config.yaml
norm_place: "pre"
rope_base: 10000.0
rope_fraction: 1.0
attn_scale: 0.125
parallel_block: false
lr_head: 0.00468
warmup_steps: 200
train_tokens: 100500000
MLP neurons of a small language model. Each row is named by its layer, matrix (down: output weights) and neuron, and shows model dimensions 64-127. Each number is 50 + 15 x the weight over its row's rms, rounded and kept within 0 to 99. A neuron's up and down rows have the sign that makes its largest values positive.
A block is one neuron, or neurons of one layer that tend to fire together. After each block is what it responds to, as a language model described it from the Wikipedia text at the highest values.

L10.down109:27 25 53 62 52 61 46 71 57 61 61 38 53 55 51 42 32 76 68 40 55 34 51 34 32 44 36 71 62 54 76 56 33 24 32 54 40 74 23 31 65 54 63 40 40 36 53 37 42 46 60 16 46 26 24 48 61 55 37 55 42 47 31 29
Responds to: Mid-word consonant fragments. Short word-piece tokens, often a single consonant or onset cluster, that begin a syllable inside a word, as in s|pe|ed, Fill|m|ore, wings|p|an, steep|le|chase.

L10.down130:33 62 58 60 47 44 36 57 61 34 43 59 48 32 36 39 25 69 41 36 65 77 62 42 62 43 74 57 51 53 62 39 41 43 59 53 47 80 40 63 39 55 76 33 53 50 36 47 44 55 58 17 44 49 37 44 47 39 34 66 63 40 63 34
Responds to: Word-initial fragments. Opening or middle pieces of longer common words split into several tokens, often right after "the", such as dep(artment), imp(rovement), cont(rast), inter-p(retation).

L6.down58:44 71 49 67 57 33 58 39 37 53 39 71 34 56 39 40 57 31 64 45 58 35 47 54 37 54 39 44 38 62 47 64 45 35 50 45 31 58 54 66 63 42 30 43 29 42 26 59 82 46 42 60 44 51 60 67 63 83 55 13 45 65 38 29
L6.down217:57 29 64 57 67 53 80 80 75 46 48 68 47 49 41 68 37 48 41 31 23 59 71 54 81 74 56 63 73 38 41 71 49 53 46 36 67 40 77 60 47 39 21 39 55 58 63 58 58 62 39 48 36 74 60 41 49 34 52 49 35 38 66 48
L6.down234:48 38 01 65 53 46 34 32 51 57 58 45 54 41 47 72 47 76 62 48 51 59 56 48 74 52 42 53 61 45 45 41 55 60 51 56 49 79 77 74 26 75 74 38 46 33 40 44 76 25 49 59 66 46 71 43 44 58 37 70 33 16 36 38
L6.down281:61 46 56 26 65 52 41 72 67 59 43 71 25 59 20 65 36 49 56 88 61 45 57 69 42 69 37 72 49 37 33 67 33 58 73 50 43 69 74 67 65 63 14 56 61 59 38 27 62 37 54 30 50 54 73 46 55 44 44 44 36 64 48 47
Responds to: Start of multi-token names. First token of multi-part proper names or split words that need completion: North (Carolina, -western), New York, World, estab(lished), con(viction).

L4.down14:60 50 40 82 49 38 57 76 64 54 30 33 46 48 37 36 47 50 47 59 74 39 39 29 40 61 45 32 45 38 33 39 43 57 36 20 65 80 80 65 70 50 43 42 25 49 89 25 57 81 45 56 37 41 57 59 47 36 38 48 53 61 80 43
L4.down34:36 39 42 57 51 48 51 52 35 59 47 32 51 55 32 59 52 50 60 37 48 30 53 48 76 46 50 56 64 36 45 49 67 48 78 54 58 70 37 18 36 25 35 39 11 33 53 73 71 59 69 72 33 86 39 68 51 72 42 57 56 41 42 39
L4.down68:67 62 33 43 56 41 44 37 74 52 57 46 45 36 56 39 41 69 54 54 37 36 16 21 40 57 48 78 53 44 18 82 57 29 67 58 66 74 60 40 33 25 51 52 35 65 33 44 62 61 61 53 41 60 47 58 76 26 75 37 53 49 63 53
L4.down109:50 72 78 52 66 57 12 58 58 71 30 27 56 42 19 37 38 21 86 53 44 59 58 31 42 69 36 55 59 67 39 42 35 71 46 45 61 40 08 53 36 15 52 46 50 61 54 38 45 59 54 44 49 63 55 25 43 72 38 69 52 80 55 24
L4.down114:75 12 37 49 67 39 54 40 58 57 41 89 86 64 51 36 40 41 54 33 73 69 49 51 51 43 49 55 68 35 34 50 54 54 65 31 39 50 44 71 55 43 42 53 57 64 63 45 51 59 42 67 40 51 60 58 52 63 39 42 47 16 61 58
L4.down125:59 87 63 67 44 42 58 72 59 43 53 45 45 56 55 81 21 26 50 56 32 25 28 51 45 80 79 42 60 44 50 65 33 36 76 36 27 53 42 59 52 33 67 31 32 29 77 44 45 77 51 46 54 66 52 46 47 57 53 65 45 53 42 42
L4.down142:45 50 40 27 48 39 39 53 73 68 58 34 48 75 43 37 51 54 27 58 30 14 49 35 55 48 44 38 35 35 56 61 35 55 81 72 59 47 39 62 29 59 43 42 49 46 83 59 48 49 64 53 46 49 50 31 51 44 53 41 46 52 43 70
L4.down148:50 18 55 59 36 39 56 75 45 43 57 17 41 68 19 74 42 46 56 57 62 74 65 29 65 58 52 51 52 52 34 29 61 46 27 47 30 77 72 39 61 63 60 63 31 55 49 45 59 49 36 54 30 59 41 57 43 57 41 60 45 36 60 37
L4.down166:19 85 55 58 37 55 27 31 39 54 46 60 51 69 61 39 28 54 27 54 62 41 53 63 40 28 55 61 36 53 59 38 29 61 69 48 28 60 73 24 39 64 28 48 48 58 26 37 59 62 52 57 36 64 48 44 51 59 31 77 51 35 65 54
L4.down191:44 57 53 62 88 46 42 36 52 39 53 51 70 15 32 42 41 54 16 43 67 43 52 30 50 52 36 35 65 83 62 70 64 50 48 66 50 63 53 48 41 35 52 54 60 42 53 30 59 52 68 38 46 58 68 52 44 33 69 34 66 65 39 47
L4.down212:52 57 51 46 45 57 60 48 78 78 43 57 26 55 41 46 48 55 13 58 54 40 58 51 52 68 60 55 54 51 59 34 37 61 47 79 41 69 79 56 32 91 49 30 28 55 64 66 46 46 33 40 39 23 50 12 21 70 48 43 51 43 50 32
L4.down221:47 36 52 25 46 38 75 32 63 66 35 63 30 51 23 89 52 54 31 53 39 28 75 81 58 33 52 63 68 49 47 55 30 54 52 52 58 56 77 70 51 86 34 42 34 34 52 52 43 49 11 70 37 71 57 40 70 53 49 77 40 66 59 66
L4.down222:76 35 39 60 64 65 38 69 72 69 73 37 65 56 44 66 55 51 58 31 43 78 53 43 48 60 71 82 59 61 29 56 44 48 40 42 58 61 48 46 24 62 92 45 47 27 64 52 52 36 65 44 49 80 35 38 65 46 70 48 75 70 60 55
L4.down241:78 49 59 74 43 35 63 78 47 56 50 52 61 47 50 41 51 38 55 57 57 28 67 58 56 48 22 40 48 64 60 76 63 36 43 35 71 52 40 39 34 43 52 51 74 48 45 20 72 54 65 79 42 44 25 57 44 39 54 62 42 42 62 44
L4.down245:75 60 42 60 57 24 71 68 36 47 45 72 35 74 75 46 30 46 61 20 41 76 59 32 34 56 77 50 47 75 36 28 39 69 68 64 64 42 61 46 25 39 10 53 47 55 73 31 50 42 51 56 60 76 64 47 14 35 75 55 43 56 60 64
L4.down309:53 27 48 49 54 25 34 60 37 46 43 47 29 20 62 51 51 85 56 74 26 56 48 64 59 52 45 34 53 66 27 44 61 44 66 87 62 55 54 53 52 35 59 44 33 56 51 63 60 59 40 79 77 51 25 80 35 57 48 50 55 49 61 50
Responds to: Compass directions, location nouns. Mainly compass words like north and south in geographic descriptions (north of Archer City, South 24 Parganas), plus place nouns such as city and end, and word-initial fragments like leg, opp, dep.

L4.down71:47 27 38 58 47 24 73 85 54 42 25 75 58 53 50 93 58 55 39 40 49 44 57 42 71 34 39 52 40 49 36 46 58 73 23 42 57 54 69 33 50 63 53 59 69 57 64 44 37 58 53 63 34 49 61 42 43 38 48 59 60 61 16 29
L4.down80:42 47 62 58 52 44 73 54 23 59 70 30 55 51 61 39 43 44 42 62 20 61 68 60 46 67 43 39 53 24 77 50 64 56 50 71 28 18 31 73 34 42 42 61 54 41 27 53 46 38 43 47 46 47 40 53 30 65 42 37 41 38 21 53
L4.down83:47 48 48 48 55 43 70 50 78 47 22 61 53 48 52 48 57 67 42 64 47 32 43 24 53 75 72 40 58 41 45 49 65 62 59 41 64 26 55 49 71 50 39 49 42 51 36 59 54 51 53 54 48 51 47 39 31 57 33 55 64 31 31 48
L4.down98:40 31 18 43 23 50 36 38 45 51 45 26 72 43 33 52 46 65 33 57 31 36 65 48 34 39 56 44 54 56 57 30 53 72 71 49 28 53 67 60 46 81 55 55 62 46 42 49 29 44 63 56 33 48 36 64 60 20 63 89 48 68 54 53
L4.down99:43 26 21 52 33 45 38 49 32 62 74 47 33 23 29 52 36 73 49 28 46 37 85 46 51 37 52 42 36 50 45 52 44 63 37 29 57 53 73 68 55 46 49 86 82 38 52 34 30 49 56 46 62 63 72 47 44 37 63 47 52 69 64 64
L4.down101:32 22 27 50 44 43 37 50 58 34 43 38 74 28 34 49 26 40 38 49 56 31 58 38 63 65 52 45 46 41 34 83 30 54 84 47 44 43 49 46 48 40 57 29 57 48 33 33 44 57 52 35 46 51 40 54 44 54 26 22 23 77 31 75
L4.down108:54 67 50 73 22 48 52 60 51 70 15 61 61 25 11 19 39 25 47 64 38 67 48 43 36 60 52 35 31 42 58 58 38 37 41 32 57 55 37 64 51 43 62 72 82 29 49 09 55 75 52 37 24 60 41 55 55 38 50 52 54 34 42 48
L4.down123:68 24 64 57 38 61 34 48 67 49 26 64 76 36 38 44 15 19 50 44 66 34 63 52 55 44 42 66 37 54 26 47 46 54 78 69 64 80 58 23 26 54 42 64 50 43 44 56 67 55 26 70 44 70 37 61 59 49 45 55 61 27 28 32
L4.down126:47 24 32 46 53 59 30 63 50 73 38 30 44 60 58 85 31 48 40 58 59 79 71 55 08 35 30 47 83 57 46 23 49 51 51 46 71 68 55 37 62 78 19 49 55 36 33 52 53 42 75 25 64 37 59 48 26 57 43 25 34 64 72 52
L4.down163:56 27 45 43 78 55 51 65 23 61 54 54 57 31 36 66 09 44 64 38 35 59 39 51 43 46 58 52 60 33 74 56 41 31 49 55 59 36 69 51 28 74 42 39 36 45 40 35 19 53 44 25 39 25 39 55 56 29 35 43 42 51 53 57
L4.down235:39 51 39 67 61 54 52 54 12 62 42 54 22 58 38 52 30 54 40 55 48 38 72 24 29 72 52 68 64 53 51 40 50 57 43 53 48 16 33 62 24 37 33 48 63 42 49 33 46 47 62 07 47 56 60 54 62 44 78 74 54 48 56 45
L4.down247:32 52 63 54 51 26 69 56 33 42 18 36 23 53 49 38 18 40 26 62 41 16 39 39 53 24 58 41 57 20 47 32 29 76 66 51 44 36 20 59 60 78 46 83 58 55 51 69 58 63 56 35 46 50 59 44 34 62 46 54 76 52 41 72
L4.down248:57 34 47 72 39 52 55 51 50 38 59 60 48 51 47 22 42 50 44 48 44 48 43 53 72 37 55 35 48 63 79 84 35 49 41 43 45 38 45 84 18 72 55 37 46 54 54 45 59 39 29 61 69 48 59 24 64 44 63 42 78 37 17 49
L4.down270:45 35 61 52 60 69 57 78 47 38 65 43 45 56 99 64 47 40 52 48 24 27 42 55 65 47 52 21 31 59 46 53 45 46 77 51 49 84 77 35 33 52 48 43 29 53 36 38 39 44 49 43 35 54 43 64 60 46 60 55 53 36 61 42
L4.down274:43 78 32 75 27 64 53 71 50 36 40 50 69 48 80 78 44 44 74 40 42 31 53 41 37 53 73 51 57 57 47 61 61 66 68 22 54 28 56 47 34 48 56 43 52 41 53 36 54 40 52 41 83 35 40 60 62 28 66 75 62 83 64 72
L4.down294:49 40 33 55 45 64 63 66 73 45 80 31 70 50 26 59 15 47 28 74 65 60 22 67 48 48 36 26 62 42 54 51 21 73 36 30 43 61 70 83 72 30 43 31 36 54 47 79 65 63 59 51 48 83 65 54 50 49 47 65 52 55 51 52
Responds to: Word-start fragments, often names. First subword piece of a word split into several tokens, mostly given names in lists and tables (Ju-an, Je-an, Jo-hannes), also bl-ood, Is-rael.

L10.down199:44 35 69 63 35 47 67 36 58 54 66 29 55 49 09 50 47 71 42 23 66 42 31 67 27 29 41 41 22 65 56 52 60 67 61 19 03 56 66 40 48 39 53 60 33 72 54 57 56 35 46 26 49 54 62 55 33 62 48 24 70 51 49 62
Responds to: Compass directions in locations. Compass-direction words or word-ends placed before a region or country name, such as western Bulgaria, southeastern Niger, East Lothian; weaker on located, near and birth dates.

L4.down3:46 71 39 44 50 76 48 53 42 63 64 54 28 67 66 63 54 59 52 66 48 56 55 28 59 42 62 72 58 71 65 15 33 65 44 49 49 55 38 32 35 82 66 29 42 58 59 31 81 42 62 46 38 36 36 71 33 45 38 82 73 41 64 30
L4.down39:61 37 31 41 80 23 75 63 88 31 67 51 46 79 46 65 51 56 74 58 47 38 52 56 58 41 47 64 61 49 58 48 35 42 68 33 59 77 58 42 18 80 78 33 33 71 42 43 57 29 46 43 74 41 69 76 38 50 42 34 52 46 47 76
L4.down41:76 59 58 54 85 48 43 49 58 69 51 41 36 56 33 55 46 25 53 61 49 54 72 53 51 25 80 38 43 57 80 35 42 52 52 45 55 44 51 51 06 38 46 56 56 85 61 68 84 49 89 52 57 47 49 50 23 73 50 59 53 48 40 85
L4.down77:46 49 53 50 52 45 53 49 54 42 61 20 27 76 49 43 35 29 55 22 18 62 47 44 86 68 35 42 59 43 58 25 46 68 45 47 65 55 35 35 56 65 50 40 64 47 64 42 59 54 58 28 50 53 46 30 12 61 35 80 38 76 67 47
L4.down93:40 47 53 31 60 60 52 83 53 55 33 48 21 51 59 55 23 54 44 46 18 72 60 54 57 43 62 53 73 61 24 72 34 80 43 72 70 47 51 52 19 44 45 54 44 56 11 90 57 46 48 56 57 44 34 44 56 58 35 40 47 45 41 52
L4.down164:51 36 38 42 64 56 60 44 40 45 68 58 58 71 39 25 40 38 56 53 45 67 42 71 33 47 64 60 58 41 45 22 19 76 35 21 69 62 49 43 32 97 44 45 47 57 38 35 57 57 66 34 39 45 53 32 54 43 32 40 48 58 62 38
L4.down197:40 35 42 60 53 70 17 52 35 52 61 37 62 56 57 53 64 57 52 40 62 49 60 67 32 59 66 38 31 55 62 40 78 37 39 49 25 36 32 56 54 36 47 41 41 45 60 69 39 12 64 48 59 50 43 60 51 46 64 29 30 41 55 24
L4.down200:54 47 27 58 24 62 46 51 47 29 71 61 77 40 39 54 54 59 66 14 41 28 31 47 55 56 56 67 53 80 44 49 55 59 66 56 47 64 38 55 44 51 56 57 80 43 39 33 57 60 52 52 39 48 55 54 47 42 18 42 75 74 48 57
L4.down231:68 72 35 46 42 63 53 35 33 60 68 42 57 51 49 37 47 32 58 17 23 41 37 35 39 44 58 45 36 52 50 41 61 65 50 30 00 44 70 45 33 46 16 15 51 44 66 37 52 58 51 57 43 35 49 62 59 40 57 35 14 28 36 60
L4.down252:55 65 63 75 65 44 40 50 67 68 51 34 46 53 66 37 42 49 60 61 68 47 20 46 26 77 75 35 67 41 42 48 55 68 67 71 33 33 54 40 43 39 40 53 38 66 36 43 73 65 37 52 48 77 65 53 39 49 68 66 67 41 35 63
L4.down253:61 42 47 48 61 37 45 54 43 82 33 52 54 62 62 60 00 63 58 35 00 69 32 33 81 49 43 53 54 54 76 45 65 54 43 45 35 42 49 96 41 74 32 44 83 40 45 51 61 49 39 55 32 58 38 64 49 69 36 38 66 52 69 47
L4.down269:47 50 55 52 71 54 50 68 11 29 38 64 55 18 73 48 35 72 53 73 35 61 46 27 77 26 77 38 62 53 73 42 45 51 51 39 31 55 57 61 43 36 60 44 60 55 56 34 68 51 44 28 50 49 17 47 46 53 60 69 33 50 49 47
L4.down287:70 46 74 46 44 27 37 59 61 42 22 37 64 60 31 61 61 69 57 28 33 43 40 49 57 53 28 56 54 39 65 73 24 67 68 50 68 55 59 40 61 30 49 38 64 62 49 35 70 56 39 50 45 65 48 61 30 51 51 84 77 46 61 52
L4.down304:36 46 30 32 40 60 68 59 51 59 41 12 63 39 36 50 43 56 67 59 36 93 58 62 37 72 30 53 50 44 43 48 53 26 28 54 45 67 79 65 47 70 52 67 42 46 78 61 50 40 56 48 35 58 40 66 24 50 56 52 67 78 35 40
L4.down310:71 55 90 68 48 34 46 55 52 51 49 41 65 30 44 44 27 60 54 52 54 41 54 54 46 61 68 44 37 49 29 39 43 46 48 54 39 47 22 45 73 44 27 99 42 61 58 51 59 70 63 37 29 63 44 32 64 63 59 38 53 47 53 66
L4.down316:72 23 53 61 64 54 28 51 58 56 63 47 56 37 32 76 46 34 50 46 67 48 33 57 62 38 28 34 63 51 17 37 58 27 61 37 68 42 57 26 71 50 48 87 44 41 61 56 40 46 37 75 56 34 53 71 56 37 64 65 45 55 41 51
Responds to: Article "an" and vowel-initial words. Fires on the article "an" after a preposition or "as", and on vowel-initial word starts such as "an(alysis)", "An(cient)", "American".

L6.down50:53 72 24 67 69 85 73 58 57 51 66 58 51 50 65 49 55 70 22 74 45 43 47 84 57 73 31 60 42 37 43 53 51 23 44 37 54 75 43 63 46 21 58 36 71 65 54 50 58 64 89 49 60 38 41 40 42 49 42 37 62 65 65 40
L6.down69:48 61 72 63 50 64 36 54 45 36 55 34 32 46 86 66 50 56 46 27 49 40 40 51 51 49 42 15 46 64 45 72 82 35 24 44 30 57 50 37 64 41 35 63 56 51 71 20 66 26 39 54 37 65 31 58 34 40 58 41 50 58 64 44
L6.down196:63 37 47 43 63 54 42 40 53 50 58 60 50 63 61 46 25 57 31 47 88 22 59 28 50 41 53 45 59 43 68 22 50 55 50 32 50 69 35 09 57 53 63 61 53 36 48 53 61 29 51 52 44 42 58 49 39 31 79 58 64 64 53 78
L6.down216:72 56 56 53 29 58 36 55 75 69 56 37 52 81 54 56 34 44 57 49 60 59 76 47 24 43 50 56 63 61 54 57 41 29 46 80 63 81 59 59 60 72 69 38 42 35 61 41 51 36 54 36 50 66 30 30 48 53 62 61 09 71 56 63
Responds to: Word-initial fragment pieces. Incomplete first pieces of words split into several tokens, mostly consonant-cluster starts like att, cont, cl, polit, int (att-empt, polit-ician, cont-ains).

L6.down11:44 57 69 49 46 68 44 63 43 34 45 45 25 48 99 27 54 36 55 29 74 45 54 56 65 73 37 60 54 61 48 43 61 51 33 38 39 31 83 73 37 41 56 62 49 41 49 64 45 63 59 61 43 52 58 48 55 23 36 28 31 76 89 78
L6.down202:39 56 35 47 52 61 57 69 34 61 37 41 74 52 60 25 60 76 49 63 46 65 86 27 52 55 43 67 28 32 74 21 43 42 57 29 32 46 71 51 26 67 72 53 55 52 38 59 48 53 71 62 40 20 22 58 42 42 39 75 56 72 44 55
L6.down262:60 43 38 62 56 44 35 52 35 71 50 41 78 58 54 65 16 57 40 73 47 12 40 60 41 38 77 42 60 36 50 56 54 50 62 23 50 56 57 55 61 62 46 39 46 46 35 33 31 48 34 50 88 47 38 38 39 50 31 28 13 26 51 71
L6.down270:46 37 25 54 10 47 44 19 59 59 33 40 44 75 56 34 55 53 61 49 33 20 56 60 33 50 46 87 48 49 55 33 50 45 37 33 40 60 54 50 34 93 52 58 66 51 44 49 41 55 47 47 64 42 48 87 48 38 51 34 21 49 64 96
Responds to: Word-initial fragments like "bl". Short opening word pieces that need completing, mostly "bl" (black, block, blood, blow, blasting), also he-alth, Mus-lim, sub-stances, and opening quotes of song titles.

L6.down74:58 61 49 60 55 39 77 25 66 76 46 49 52 65 52 63 27 62 79 37 08 59 62 56 38 43 76 61 57 32 46 48 23 42 45 70 38 78 65 78 58 66 47 54 33 45 68 52 72 43 70 64 64 53 54 33 28 63 36 46 33 52 27 52
L6.down165:46 53 34 73 42 49 60 35 47 77 27 33 16 24 47 83 74 47 59 30 46 57 36 41 68 53 68 45 54 61 40 20 62 56 28 49 45 69 44 20 52 18 60 67 63 63 42 39 40 67 68 28 57 55 49 46 43 59 62 41 51 46 57 59
L6.down188:45 33 50 59 41 47 61 60 48 88 43 62 37 57 61 38 21 63 38 45 07 62 59 38 43 73 69 81 63 43 43 42 54 63 52 84 35 56 74 42 21 67 54 54 40 56 06 51 59 30 72 37 37 33 20 53 34 65 28 52 42 59 53 40
L6.down204:38 57 51 65 43 48 49 44 32 49 52 51 50 42 62 35 35 61 48 42 11 06 41 58 37 60 70 29 46 84 86 77 44 68 63 65 25 47 73 63 43 69 30 67 46 62 67 33 52 58 31 48 67 59 64 64 38 44 23 39 31 46 56 29
Responds to: Article an and quantifiers. The article an, plus quantifiers before nouns (most, several, more) and word-start pieces that sometimes follow an (an-alyses, gen-ome, inst-alled).

L4.down25:40 24 79 63 43 42 60 53 59 30 74 60 57 39 35 77 22 48 52 72 51 46 33 25 55 46 54 40 40 48 18 57 67 79 42 64 43 53 59 28 50 74 24 50 59 51 43 63 41 41 59 68 53 35 19 61 71 46 26 43 41 60 45 36
L4.down49:66 56 29 38 62 41 44 35 50 40 32 54 12 40 86 67 40 32 53 53 71 46 54 51 47 76 56 49 67 29 57 81 53 90 49 27 43 34 48 35 22 57 36 40 43 30 51 83 60 62 73 45 54 43 42 72 56 32 53 54 45 46 44 85
L4.down54:50 66 24 41 54 48 44 56 48 39 39 40 57 12 66 61 52 33 58 49 81 51 63 60 74 49 45 51 58 49 57 68 70 60 56 77 57 58 50 67 47 77 46 31 48 47 40 64 49 54 44 32 56 58 33 41 45 27 78 45 63 33 71 60
L4.down57:43 34 48 85 40 62 46 58 56 49 48 55 48 80 37 49 67 66 58 28 58 65 76 64 33 80 55 50 59 45 54 66 52 64 60 62 65 25 64 68 40 50 40 57 34 26 99 46 42 76 56 50 57 44 45 61 64 34 46 31 58 26 42 34
L4.down75:51 50 46 18 44 40 38 52 52 79 25 69 72 56 56 49 22 65 38 35 56 65 39 58 48 32 53 65 31 27 44 66 60 34 28 51 55 57 53 30 44 62 57 72 74 53 91 70 47 53 35 60 14 75 48 47 48 66 65 60 36 64 44 77
L4.down86:41 59 57 55 66 25 26 44 50 63 45 37 40 79 44 70 34 62 70 57 55 20 55 49 20 65 49 49 69 43 60 70 35 58 46 63 33 26 39 79 51 74 55 53 45 46 87 45 64 56 66 62 31 46 50 40 42 43 62 64 25 38 56 72
L4.down127:61 43 46 67 94 34 51 47 49 47 78 22 38 40 44 62 47 68 40 63 37 50 42 36 61 73 54 59 59 32 44 45 42 46 42 38 36 53 57 36 32 33 32 54 73 46 77 78 53 39 30 60 75 66 55 55 37 46 46 38 49 71 69 41
L4.down157:47 53 39 59 38 51 20 46 55 40 78 34 42 22 79 53 37 70 18 59 35 40 44 68 21 43 40 72 40 60 58 57 20 53 58 54 40 40 46 48 33 69 51 49 52 41 30 54 72 32 54 39 52 72 71 69 42 63 31 55 65 22 38 83
L4.down169:57 45 05 56 38 50 50 36 54 61 48 50 43 76 76 52 37 57 71 62 45 41 46 49 62 64 13 39 51 52 62 50 27 24 51 46 61 78 53 55 47 67 36 57 27 43 63 19 52 25 39 54 59 30 54 70 32 46 65 45 30 42 45 50
L4.down189:53 57 57 56 69 61 74 35 41 48 50 40 48 63 50 23 56 41 38 47 84 35 49 53 42 51 51 45 65 51 49 70 80 68 49 66 82 41 56 59 62 69 54 49 66 50 67 59 62 39 55 44 46 56 29 58 32 68 56 29 59 36 19 68
L4.down210:64 56 70 48 58 46 18 50 20 47 59 37 37 68 64 44 45 54 54 57 53 56 64 65 66 42 00 25 64 54 21 58 76 50 37 62 64 42 27 66 68 56 71 73 54 53 22 49 54 35 43 51 64 76 48 57 35 54 54 55 61 36 29 71
L4.down224:66 65 46 50 81 71 59 70 68 25 45 35 21 37 33 63 35 49 71 26 52 25 63 51 40 66 36 47 80 59 85 60 53 65 63 33 27 49 63 46 54 40 19 50 43 44 57 38 54 63 54 63 59 70 47 64 53 29 64 58 47 42 60 80
L4.down228:79 51 80 30 69 42 40 36 51 54 51 56 46 39 41 66 35 37 44 48 35 26 56 49 74 71 61 75 47 33 59 53 58 56 52 54 32 25 56 40 16 82 63 47 67 35 40 66 60 49 40 45 65 72 55 52 69 48 39 63 71 40 39 71
L4.down239:49 64 36 54 64 80 38 49 60 42 60 47 53 59 30 28 37 60 61 37 48 45 42 52 63 48 67 68 31 51 46 72 42 15 45 52 59 49 47 31 64 53 20 41 49 52 60 30 47 24 40 41 51 68 27 45 41 21 37 54 63 54 69 66
L4.down277:58 57 26 84 51 51 55 55 69 31 67 68 62 56 40 45 25 43 58 29 43 12 61 48 48 66 58 67 53 38 33 35 52 33 39 52 34 42 22 28 30 64 67 51 70 35 73 40 59 70 45 50 44 57 59 35 41 24 34 49 66 37 59 45
L4.down280:56 53 76 59 81 54 46 50 48 48 54 63 66 40 34 63 67 45 61 42 56 24 82 32 49 56 68 72 52 53 54 53 67 70 40 47 50 37 74 61 40 54 36 84 67 47 46 42 51 50 46 50 66 38 71 80 61 52 58 43 65 42 65 84
Responds to: Incomplete word-start fragments. Word-initial pieces that need a suffix to finish the word, such as writ(ten), mon(ster), eff(ort), prot(ects), cont, elect.